MLP neurons of a small language model. Each row is named by its layer, matrix (gate and up: input weights) and neuron, and shows model dimensions 298-489. Each number is 500 + 40 x the weight over its row's rms, rounded and kept within 0 to 999. Numbers have three digits each. A neuron's up and down rows have the sign that makes its largest values positive.
A block is one neuron, or neurons of one layer that tend to fire together. Before each block is what it responds to, as a language model described it from the Wikipedia text at the highest values.

Responds to: Coordinate and number endings. Closing digit pieces of decimal longitudes before "E" in heritage-site tables (5.8316|13°), plus times, years and "Ref" table-header cells.
L6.gate771:475502496438501455486486408485514484491437596514484457481544531508513485522478552551433495427537462480573497558555510532534503425454596449489517522526535472509589575454485452517489533468458468475470525477531504517466509498600492496482513452466441458553496565520515546500480435588473511479479518443469467501544595506472504516498482519487554530535530560511444512481577508495483532519440534432511436490513481539570466554488512566460522532486498485430567502483488491483521515553498508486491487490487507540466383578528505471488462483452541485489476515529521539532457538539459504573
L6.up771:535483535556517458477499497511531471453515586467490416505504536469445550503496489449486526496455491479498498459455464451469501477484508554512504473492444514466491556471451511576530465511476525425575427518534573513460480541510512458492496458555499495497454538511522518510568426511505484507502540552456455490528527521399522522479556532468496502455446473443528487493443462560504529494469496445526561493463493490485529475504459510466455614499504442477492525554461503497425574530456454445490485523497487486476455533528550488459478468517434463509536492472554474416470577540459519449

Responds to: List-section heading ends. Closing == or the line break right after Wikipedia section headings that introduce lists (Personnel, Discography, Track listing), plus commas and "and" joining lists of people.
L3.gate349:500534481471502548421494409524529487503466456503477438485420497520511414549466541472542519530493478492502484532576530506507490519467490457484467522485537487490427437510437494505584511489465451466476433543523552519495425464568376540485493525436415543530454461534506556454525513498467471522522561482545558490487526488536531536420525541521471517489456536472558592497549453551414504465521526457489473530517525495463547455500403521448449451524503536502499508494524521530474485491495559504479525519514519460516515493526491514585556457485493443577493455502511487545532493512511527459
L3.up349:531495584524538555512513551484492489484480492557404463480512528452553521509547475468504504424524504486586517460519419510515453487515494532518472504520527501607477468482463507480503523499486479534534430491454457538536518475559594592522548530486478528500489489556535489547471488439476558455512488493505464530554467424475574486488515527516520547493518416507473472540457541533481462485555586482485484497502498468516566514497481520475527507546498547539440474538531563514607508493516573467528563482550560537512456447495451460520506442561603415552515511428504593592536465511539430572
L3.gate1000:594507501494554412541498501493584425504458502469488506483491495509560500529465509468463517478515532514519435470548493499545502587525465583541443489486554473510487503543518491469504462523459434389446464638572576539518481488467492448466503525481494513443455518512490528438476514512484523507542495430517577522468506445559482493555556473476484505549451482545475524516474452466485461473505526529506558485454536498443522503483485524477483490548555497479482526537497435530464525506482475473524549446474446472515484400473437550452501477467504466578466458474500464472476486552527527485
L3.up1000:498471507435571518552436534487494540513535534537518493499471495451542515490518452538483504540432487511553439553490506560448562491558503469562480388541554480495495433561524456489491551463527464481544492530463611475502460423546475464480466542506541533586502520448453420468540477424452516561577534565492514475447502547502578470482534492531485429509510494503515517608545528547529442503478475487460397466534561469496513522520546513526505481497453471479467485494543525441490460495552485447510494489465441495572466428505471437496558584467516569569499506448480409461537530472477520513
L3.gate1022:488535494570555455503494513543501434541500457469476446492462422475503415503508529504504543488483523555487552524556547501528504480501481467487469482492486522515497467506492507387582500500523527514463477519541500497544502503503557548448391524516506519482525496476560521538427515442542492404528540447480496503479422488488421383495619551501495479509530528534500478530484464485542493500423475520474561586406500514454462469453544467559528518519571539534503545490475552533571476515545516490456472495525447512505451440494437584501469477581514478529555530454425465515516501560470464520
L3.up1022:504479487572554522545524506476529487448492404469497457469489490429471514478473499503579439482523414497500498525491463467567452510467523481455519482435394497447546471448468424451488546587494501515489526533473450475529454495475498483509462470572481519564571511458463475547495536524507483576499528480453562556479519556512474497447482480489472539495480453530496489452477514482557548537516480566496534462448496582510561550492555457510511430564497499468551511555430519478479523612526483540461462599472529485420447449518505530563478509515561450521556548420487474495528480508490478549
L3.gate1257:470559466501517473496524509580466512510488590443495527510498478498497487462511468491456490480518516469516512565486527518489506501556505577478412470480558524536505441514497479487504524392562433538549470520528560564445497402583573471481467542483465535478463551491523541470487489446396480503464543470515507590474529485458445541489582477474490498476509481535543464416552516501528501498360575483514484439517461533469557525529551516526420496482525598563491476458582495491445463468457522549458492561471540497484484483491493539532565456484543497479468524477407492480570493451444487458
L3.up1257:478523555541448497524449501536579485544498562474479453456522440498443475454478480520531457436596458442497417546469553467480450490466556448543387551452527491534476474431442470511457516527471470469460539543539574456555549493512463531499533500507527488513512483492494451517487489445487505554475471530553535542470498531534421460550490608494547473444546590484477491523485451537418471528514563522529512483503595500493482505530448508490487518507579458517523493420546518508577472552469521501561528486479510493537526478444520463441544469541545481563544472501451502516451498586487472531
L3.gate1278:494494575525555521510512451441491549507512510520439495532540528454520529423511536461456473507470417474446504476455557529619515463527440483499543508527524503469509533498502448483505556491508516518472579567504527549491481483535447418518548534414449552494569523433531505532534455502524435464481509498549464504506495599532495418513468521502541507490487473534476525468514593502485544486519458580506564463447517511480481470528445479485581486475526430546516505505602518532554462502463495531471537493456531434508505452471451524543421491465522492506491438560521450528521465619477532444
L3.up1278:492552413428527489474468512526487557509515439477433538557494497502434479505495539521471500457535485498478481470511477516530466541567504458487478547493479410490547481510546470525523514502439535438503566502485440523517526485490564458477450548514467570528518473419492448505539541499543520484589548535480470510550489559542522516495504493451464531478525523557488506490462565514607511496512498464489529480451559524545472455582572464541532517463531535457444474443431509449527454547483575429473391460555528511459485464462432502557430490479461489494476493508404531458440510517479433561
L3.gate1931:464581516518440489516480506512506391475530486481487550496458465441390467501509486540531411459397568426560558527506575499545450543510541547434441595454600487483509430487504470550496541560433471526468539504453509542573439517535544461487513575535481539459441538492426480500467436501540444487484417460527518552534480488530501543459502501517462501542473489534528517499500460456488490530529495483583469527435536521457552490517438416493546512480537452505433537420480522517588488521440496454528472524548444504533507491524489508522487526445452471528443450580511493568501493554480490540
L3.up1931:532597455526456496547498536565552487516522552492511552537487428435495428499524509530454480499510494503525446558628459499566481465477545505542538505480502570507517422532478500475606513561512527544505493521544567481518546465633524414485488562440491509490509519447467541463488552577422455495507507504494493424482513524473532523450496502499561507570471500513450516490482474451524530467443434463560511540485527540491525417431466527442490573459566517506538493539488515445480494477530516524491507581544415477492533490575546460524501554476417462476520504502537483577519528493536495505
L3.gate2068:473507494466459472487460495507583470511489575464533509494542451494569457503510496499498492543514456601536515507471516423585507530449433452481535451556480519487552558541499550507532489503470506483499510452459488563554491512512521507489477474583431426496512546500543491529475505480531486575497511492522466523498471530567480540573487524457525492483499537445490509508501483550445463475583435508453503459602471402506529479469521522555514538454534512448454452425486479504414515494493559563460513495471489537467513509510452523480475496421557486521515449410433522507463504502483522524
L3.up2068:424571442510584529566525442423539515577498484532499496496494478519454521480458452446474535510507550468496521480525555583486545494509483453493554577529557509482531525473475511505442596501487429472462518481572529474483503419431457495493509497513510532588467503454438513477568507554490525488472541481486413437538465494503487542527511529473563518528512606586476487485572477481475527493506487513430502489486470409501439523538554533535479519539465422491504471504540473547562510531524561520436434529530504504536536510489454532399503525528391458587559520461452492488507504470425512448
L3.gate2535:487472475484484398458481511563460539515442573479535493450540490539484501565504427623516522466494528455509471492528559470525485504548493490421472480456485529548507512522490436535518502409506438503451509479522457499531554499455478524551512495520509568451524480430504484505523505490490521543449501520489507516411529456443480551491514495534477438478473506543491554533542464469518532425511570491507594519506523469509516508535530475473493479546511510437522502453467554508531524524476491536451493422459494475495547530404463500527506542499449468455509500500490481489479498493486514542
L3.up2535:479533513460459502449563427452501520451567551466488499488529517505486580588464509455557501530503564511494486565505553488477523467444515506563509495521461520484454533450567537503520510471557492491528508496507509469539447444485405530453491495507435523483460506512563484531507479491457460445510427471509478543487478499511434525551541506595508528497535529464443491428502497432450518463510553446458565432556532491472502490494556449486470518457510493500468521530461468456431487535487419452508520493469523447474454502580532543540435508509493488445507454508420535485506461533413483517

Responds to: Closing heading delimiters. Closing == or === marks at the end of Wikipedia section headings (==Awards==, ===Design===), plus colons or dashes right before a list or quote.
L6.gate794:586491474568523511469499452490515541485515507528516507520508562515494520478507488544470494461533506542509419466501459584503509431467508463510508524507492544467450497506407474540491531508515468492418510501474451585542501588453563512466548482483486531493466494501461520485475506477479495519448548476508481468561541559545543518473483448532470467441515466465433548427533459486524516507543509486430557483536532471519532450483390462493472486495578552528503495516554539458423526572491520552503475524500489444485441534474461549522508478539483533523478496508547552487517534485406526421
L6.up794:465479468448502495546458494498442526461456513448456521504494492506545516537502562473389544487597473496515440427573511506531484501458477520516552501497507474474446336581520478559480493442557474527580472455428545532513488444460451431452545505470477458525546497562516474518447432451531507525460473397508555452505476373557453451513506499523572520454506454488503556514505487482563581502552522482494496504560480437413523448509541542571501503501473518457502451473468515485534502445486446474495489552512447476489535535479457476572533516493496501595455469601473506545477532489497539479

Responds to: Wiki heading closers. Closing == or === markers that end section headings in Wikipedia markup, as in ==Cast==, ==History==, ===As actor===.
L4.gate776:496500526492518421482517459518527536482498516560547473493464595531507543466476419547484505450438565543466507436493513487525524532475501500540543487436453466515577564543524461493542469518523505487467468493441465443558517525517567431476447525498488550485501551439598474529546567462498494526467466482496540432597543439545546423519468506440488543536458459547513480581520471466555537498500517442507475435521500529468523431419497506519565460465445487493546482481409417463428472501514515458519494496406552463539430550419501541503488423440526506571539545460495524512526523492455537473
L4.up776:547480446579471490510537467487482520500512509495428511387474479512491463546464571523503469491570506525501556461561528486518512459525580593525601487470482534508551555510512519531507575531476464488466455475479474483499536546456489497535541522538532489428531520502507482524494549505529441580461511506459474470540435505506483434494500489492615467478527541584533499519456499505523506463443514519597528502526511541462521455432492590536458488486546541547520533463598512523483474455571606514468495526500451523505542459495477560497522409383503501499452514504443509457514522553523559483
L4.gate1671:448557413562468495519483537511499445509500468543559511552432464454450543393520501446466514462516468521530465411426490446513479472514441542478481483534481481508515491508541492521505469538518436527515499516580431453470559535514566464544501535511483539550547473572475516466596564437502441586536540454514450497443496565478504499456463506504538497567534555436483520538526528612521450482507484467507462501496472521521512448478507506554614462535535467461558567557499526432528507429518497494571492496450524488485484475488533450492558519426537537507472494536541557485491516482518468467
L4.up1671:535506534486495575558525553571470501510504507458540524541496553484518484443460438522499547396451483487467492516533514492516542514489510563427471523465490476452517470479430550448508508515473487524548542509495558554485428515483517509405546458471456496469450581523479515512523520487515480515407489571450468422495477488530591416493423525459444542502535531480519534487495597445478522457483511525475471515482472475556527495447526492490496568513554523510515494521559471563517529488525547450485495482480538522505432486509525490521477530447549535415477526486552482501565428480501611505
L4.gate1735:560511557467492403515439533515485516440458403480568526539450463510525479493500435524508514427519519457529518511520505507507478510521502503482554550469454468481485554510555533431533508513504468527480463497488479486569529479554487462450530555529459500471484473510502519482510528497514498533477455483497528454518420541469523507530500483492537595426476453480565571537525562496508480521559481528455528514477520486524493444489493481537523490585454518421466510464491632555434534441452539515455491459476531477509460472518490501524479488451482577492525494497428512495529477446541456491
L4.up1735:485546470467487501542485433522516513491525562507512528449453441546527477468467540606478473464530463492515476550553481579562553417472421450449522456511453487521472507509493554486514554546508523502482522517475474531456542549551398510447489537463551513503511574542463503567571460578513440470523520486562461466468497468504503393542455520427491465469488502544492531492455502505515503504558464472553550550493400565473546485534531554579594504451477562458557426485469541566485521482525533543522483436487501491440390512488513431534486519485497516523530589464476474505534528417483521526
L4.gate1925:497555481517547454496512497495565494512458539423536515456430469530509455460509493489512542535474469550551581432494489453476469528528516493470494504527488502491487504508556503448516514487499463454376558529400504476501514534414487497456512500515432482570474509525495532545497568521526502486552437506496528455535466479554584508532512560537570477525518520519516473564403512501581496445533563553522525520491472551501541472418526511432504433499455598519572555411546524519478461469469445542474538466552502491503461492505525565468528460471429413439443470473497472441495509525469514391
L4.up1925:530551445474555470530529547497565497540504533506528478516428455511451526541454515454487500517444548609543540442520482458488507505497486535509531422534500588475543490447525439534440509503505458453490499454537476471503508510494510542582564522479451471509437487517551513498409474548476516482475467507578485529511470471524552551461469493482487505511483388533477485516482483447531489514495545502528456554548540456503505487512520468569481550507476474450454510512472583499508469566435445496582480528511506525548564437433523448436542471495478456583487453546470485464519487476539441500
L4.gate2171:533495476554516500567458535576514540445468589456455470491543544575531504475550461455502540521569470510503477448493528517635417542441481485453543442400477491511521425507463510491561494496439490515573451542495537568501516497424434493704541547489491491547513495487566476522454497547525554532461453477509497499496495518484527530507472520520488474506478527495475539508472466500508568541612589447540539535496485504484509549468441486492503536583506532477487488473513534520516511527545569517469556590522515501500570497516473467455581527600476472435476500491487522500486469506471509519
L4.up2171:535484470544494530473634494588493528460444524497383438585572542510472521519556493492463496387439478565468474483518507506568481499538500454529522479518528454491462425547517519482547517515482469489519480535537463552506449535506486535615511507499492502485558468431438497512509513450539467549504535467506549510481446490489451487499500530519529538516482501515391478517466482526492485498530515560541550493438522477557497392438472517522523465496473529487464430466465518555490543492497479549486519548524421490447535494520523487463497462540407441550482529552549453476458503499492504492
L4.gate2277:463531486517492461471568534496545499485529578529511521530472495468466483537524438437534540527450452466565539508467448527555523496562482553446525569549471608500543481482487503477461498419577539517475463518434490504569491506453487511460581422536537524543478398464524494458481435541521435511507566478438432508534479467464541581519470470514549538545523498584553479479593445413522534460461491529447513536489468498468490490457502456517554500488484457520537518530468477592451481530441517521471475484447507550464434472487466438527503601537499569475496529459523433534418504355503483517
L4.up2277:509525523448501500481454486533531471464459520478476463467502517537504516497584515511459463443556488481509523504500485513516518486468574557540485437520486528490559542415455508463486447546520481480517530438541456411529483488515524483542509526473412561480538459459533516540454500471560533563451504525486444524388446455495481489536472543484433479509523536473472486492468457473534500519505547515496489508564575481502468562428550533534521467513568512508507532541496480500515503412517453474483541511524520497493462502542440515498469472524531480504436523450491521507493492476548478492
L4.gate2460:470509486479446543511494483513517469464506494449544505486562522439499436552568474459515577474547476536465498528589530525559528518482452555490461466539506496501508506592447472517486470476502565567548553520451522485453500484525535467502607512542532490527490420454518478475531434579547499452483504536589520467538570404508429415535552558568495576503491478510458463528477482500472529527528507540477529467516504470477553460462487532492484479492581524519499525457504476495451511507492436495493466432469405498546485524560529519531450429526533465492466526431488411518493543501591493481
L4.up2460:503496438500471515585472460483503523470489511512463498537470520469473497610510487498532561485486535509513524516482472499501555448446512560460546503528502474565536535450490467485556484587550545479541504554490504590554525489509486457491560517478570545497520448516513448487478502540499553465444521555421441551552491441517474395448577520490468583442505534476496486565537501503479503435491507486523534480461524451495579519553505513521482509464532439504504537518532440558515520469488501466453399443471494544506490473487523506496513468474589483503487483499472436473532528530476570524
L4.gate2613:498460514486500481488513515459504501441466526477534522516548499475490485470474534568558536510482516461565511523470498449568561543479543472492509477520489482448469515537446473462482495525516479527484564525449458461480498485508497457559412512430485526534524537582409547474463515522526502506520500525402487567585531456477449507513624558430454505479478483575456500527504553521494511502513602470485508500537512422479462401412510495549522458497449504495455554460508453489578513516492538456543541487555512555479468489472559451499405440514472521393539568490469387554499467528509476551
L4.up2613:473513538522502545481450499462445500552495428540537520484549523430486376531484546513527516521465528573472564501463504504487453560435556489434491450518437456573496503500559489489540515440545420435493501460505454551457568423569536471479456489497499545484526564522510522511525428517498488567580540504528504495468537457521473523564495530515514512476545506486527532427446409533445552481452518563531536486487577518493461516511508501524568526522513448558455495529494566499467519517460501482486460440511511483471505500536549492593403486469515548534493548513508487505466516516440475533

Responds to: Decimal coordinate digits. Later digit pieces of decimal-degree coordinates (e.g. 39.934722°N) in geo strings; weaker on table cells and headers like Result, 10.
L4.gate406:476534502493482487507522534482534515556480481467464474517476502503469504414611507451547518509480564512547559512516468547471532545500449518513515511539438471425464487518503505414462545494536520428581571442512543481558484519530503573558508486500515466553517492489512527548598533572538506394481519478454509544523444539489480478484574543477521459561516485523475474483417485499454449568550535517472512429462491476497579511547544484452504445540511473472474522488455520471471606480506468510518470541479431453551421407467544426469390498450495470531520445486492563544504476428535558454
L4.up406:521544468502500510499528547534484502535460533458467449521493492539455480441562509529444584515483508551563486386507486596479431406558528394470521489485498517554508450495577523524524476473534471491462526512495477539536478560473499546502462491529562518514453537486514457472477507536533473491480507494446509504482474576525472499436527451515498488437432495520496583514479515573473475565529456550544507484463444424493544585443489547470541464518452489520511482498440482370494527489484509470522502567475505490479495443519464567514534509463519514506565538510445563528484505484456542519
L4.gate1045:526517544511503462464559475498547476507482498500503487446492559452519476482487440485487506531440497468502492433488489443527516432563504531565502532523585509485497525528549552533506431485551451461464478509507508528536553525499468542484504456507454506482553555510481505513581517554518550489498583536517479497427571447537508414494485538495522527489480421525539412492505524503491523594478530474479476440446514459557433437542463500508491496430417450445515515502450531523461535407560490470513486542483582548532540432594526556472506549484504508577470402462554495555509467468462490489
L4.up1045:563521501438490450506451496472511475409554529546520475465488479428489573557511527408501470452446527573456529521524510462505535476436507561493541508464480511550487483459480534523524509446466416579510468473471530577433486532516506427509507576468517558502507566497520429533497409527534456442486505587449485536525447510512447530497463527481527487528423483513419559501539553510524516477502516435486488474549533510490545494544526536551529473486471543571542546511507417516547489510530504459448504496536481449425514531482438475513559535424527485488540535543486501428499566484432551554
L4.gate1380:490516535488515530463470408582456483480497483509530534518526488508468546465542496516492492575493536590518475567524515501461512507565490575503531432539548488533496441438506449481540531516438590497513559448468513493584457455479462554547450540490457445509518614489522528545459515532550513553522499520497490485500543533553435541394438484464489544540470582559478508525458478546547482536500517477486478460560501552473471491511463579469458472510432578557522474515490483480483505475484482495573474431459489504367516539467470519455529408536460469511445484484531541442509464505435500606
L4.up1380:537589437531461503481490559503502534514525434510515544530508451572515537441481532389507481523519506505422445491527461496554545472488514485516470461504529409572530483489516450538521545519492554487528565545469563562533550478505428514512520520559523447447479481487477536534426492584537456438514423561519486474454542506522480463556541468473590494512456481454535540536527571460497505563510529572499539451480480497417503542546528520572525495562476527518532454461419462503432462509513510528498434446444464481408550553501505512476565478418569509437554559500527508503513474515530510570
L4.gate2022:566580495490532501470550582501511468509477466542448490508542518454442473437506452471451578516526572482504542481446476541524456474521455503410537433438514531552517508547517517489452553497474483525537498580468493494534474519526472485509548447543490480482500499563438435479510515545517526527424509541459490558479480543517463565481463447453460478570488448474514528579407487483475462484563494495501493459397532417483508498511468479485496502550508541482532543495452528456531485538494500508565483539494492466531392531431439413464448549501502507519425511509471542505560508523496505515
L4.up2022:462475596467475450511546558513507445478506447480514463511481503575452511509528525495539450528500420521485526532503491499533536534541474495598568508515488508488478569458488470578476556474591456466500484494522559547479508587495472478539497495569559556495496526498505466543490559541564515507429555505506476486498481506533450404538561489525486445483403584543510493502511520532535455537538546441460503446522545462529530505534451386527511510471448580489558473483438479419523506555446515539499415479462542509467496481463541569509541530506548501460468433544432538449515445496483513500
L4.gate2097:522517479500485506516435486488504510476510522503455440496537539471493476427535459479520510454501484502463470467507539465497469545541488480508457508549556456514569516469470567583550498477549452558481552538482485509480511529466465497495522532562531455573498485565522535483557569414468478529468526506491561434440532494489448614437465533486562468507447495462509472588457580503488451508463576575525497498496446495448445489534470482543548536450430542525570501472549538475439535520510452492431418458516472476493506503505561527412561454542491442496519459522484580482510522531481511460
L4.up2097:552482469483514447536459532522503536450559529498579493474486477533542447455521492495540505544445553468429525511490466470463509498426545405500475558535568535465434487472557511475475564536501535401473583432506528452478445456566427540505399520509491414535550465512406551534502546516512512463505554506534473452504461492477448471437555478568572470528448527446514488505487542442486512528512562505505580461447466525599493517510501472505476571572451597534561423452495469520524503542484499525482458536517493491429441508486453488532508499529474556467529506539609494577508401494541568549
L4.gate2154:520496478508481602527534553453474451498428524495565521521537496491450473464539527447438476535461582498501435472491558457422404526445537542520523529518518473527439506462552454586513512438498491452459482519491547445462569446468485443574536470559513546489505557538477537464487555509507487481546521609623529483503521462480466422500483466484572487442494503472464530500490474502542541485515537489517549517487498496539520539529476488502546442424559490494577468548474412491488513569449492541495504472521473522534519570504519522483525496509513487512449470565487522496561552511488498461
L4.up2154:519483461479586515470480476410527458473503476513530561501513487454432478493520501505491484543536518504434464546539464450451490487435439503528551476539486438576511487571528508506571488469538483564535503424392542407519498489535368535559505504526486504457496515485436494537434531559483440500491533581389514542580413547554456566472459492563504520529478582484488419602515502465501571532490471467624514494507522520556480487542477538461537547518474451506591455562509469506523520590472475489534491504531566526532467512457404493520474486500456458532599519533530544507494495483572480518
L4.gate2392:490486464549496484507463411494496463481496568520491485490545547549498489537554497457457465556498480469552489527449436516551511429505479464471441467460652565486523527509509490532533462477429490540451565539566509497400508522500491416577446568483543433521503523502464492473501446545475526444515508539501442471518490534442584474500565494454470517499494524514492494490505500467500519484546447513561511487376450531491512538508418499462531565455512511470528528451501468571579482504517496502437460436479476454417412466499528452546508459410532557550492442556547428489490524496493428512
L4.up2392:463470519508497499502481512483491467479441596485609470550564486512521507514448436490539491551542548490468478548509493500548564445515503437548459442512520498503506469576510474495538538489464537546412536516505454502453530462492427482436488481493524536523514533517541486515561466493551531541514465552531501552536546589458554460486531520406478517528451509497486527495477547507482515510530432473543484472451465562469515431455550498488490533433464468536439511519510446475556498486527522499452535479502512456450537474498568500444517491479500527570464493480535513522530504505491479519
L4.gate2640:501563511537522489489575527467467564473511535516445455479452515485536493504532488539451447599516514567465536505438478440463524497466502530449502498552551496522527555514483519440533547510548490505456533501495540481473493557489443477515532572436507409480551553485533526534554457455541501494523494519473478471519572538511528491520525493499491545501457471450561511522453551530498461447534502501522521508484435487480544421487497489523442493514507464512526460520430525513539459584512579507503491469481440496452449469435544508464490430563456524533485542483554431557520529569530410491
L4.up2640:532511481551487459519505513454516449578540503461482499534463489544424523510463500449505506512551539495478458541502449525499487516518486459542530475515451481533509510455501553581488498604480466484482505530467482436452482494464529530431576422498505544492493448459518521562499510480447482595457506497519510479534533512482451525482522414498495513505413516499519485499483546519513491510555515450504472457487528479466443489505461501517547512518466521384492543462470498564462512535528547513486505501560512476510491515479529552452576485517592555516485531430555530522478503521508505490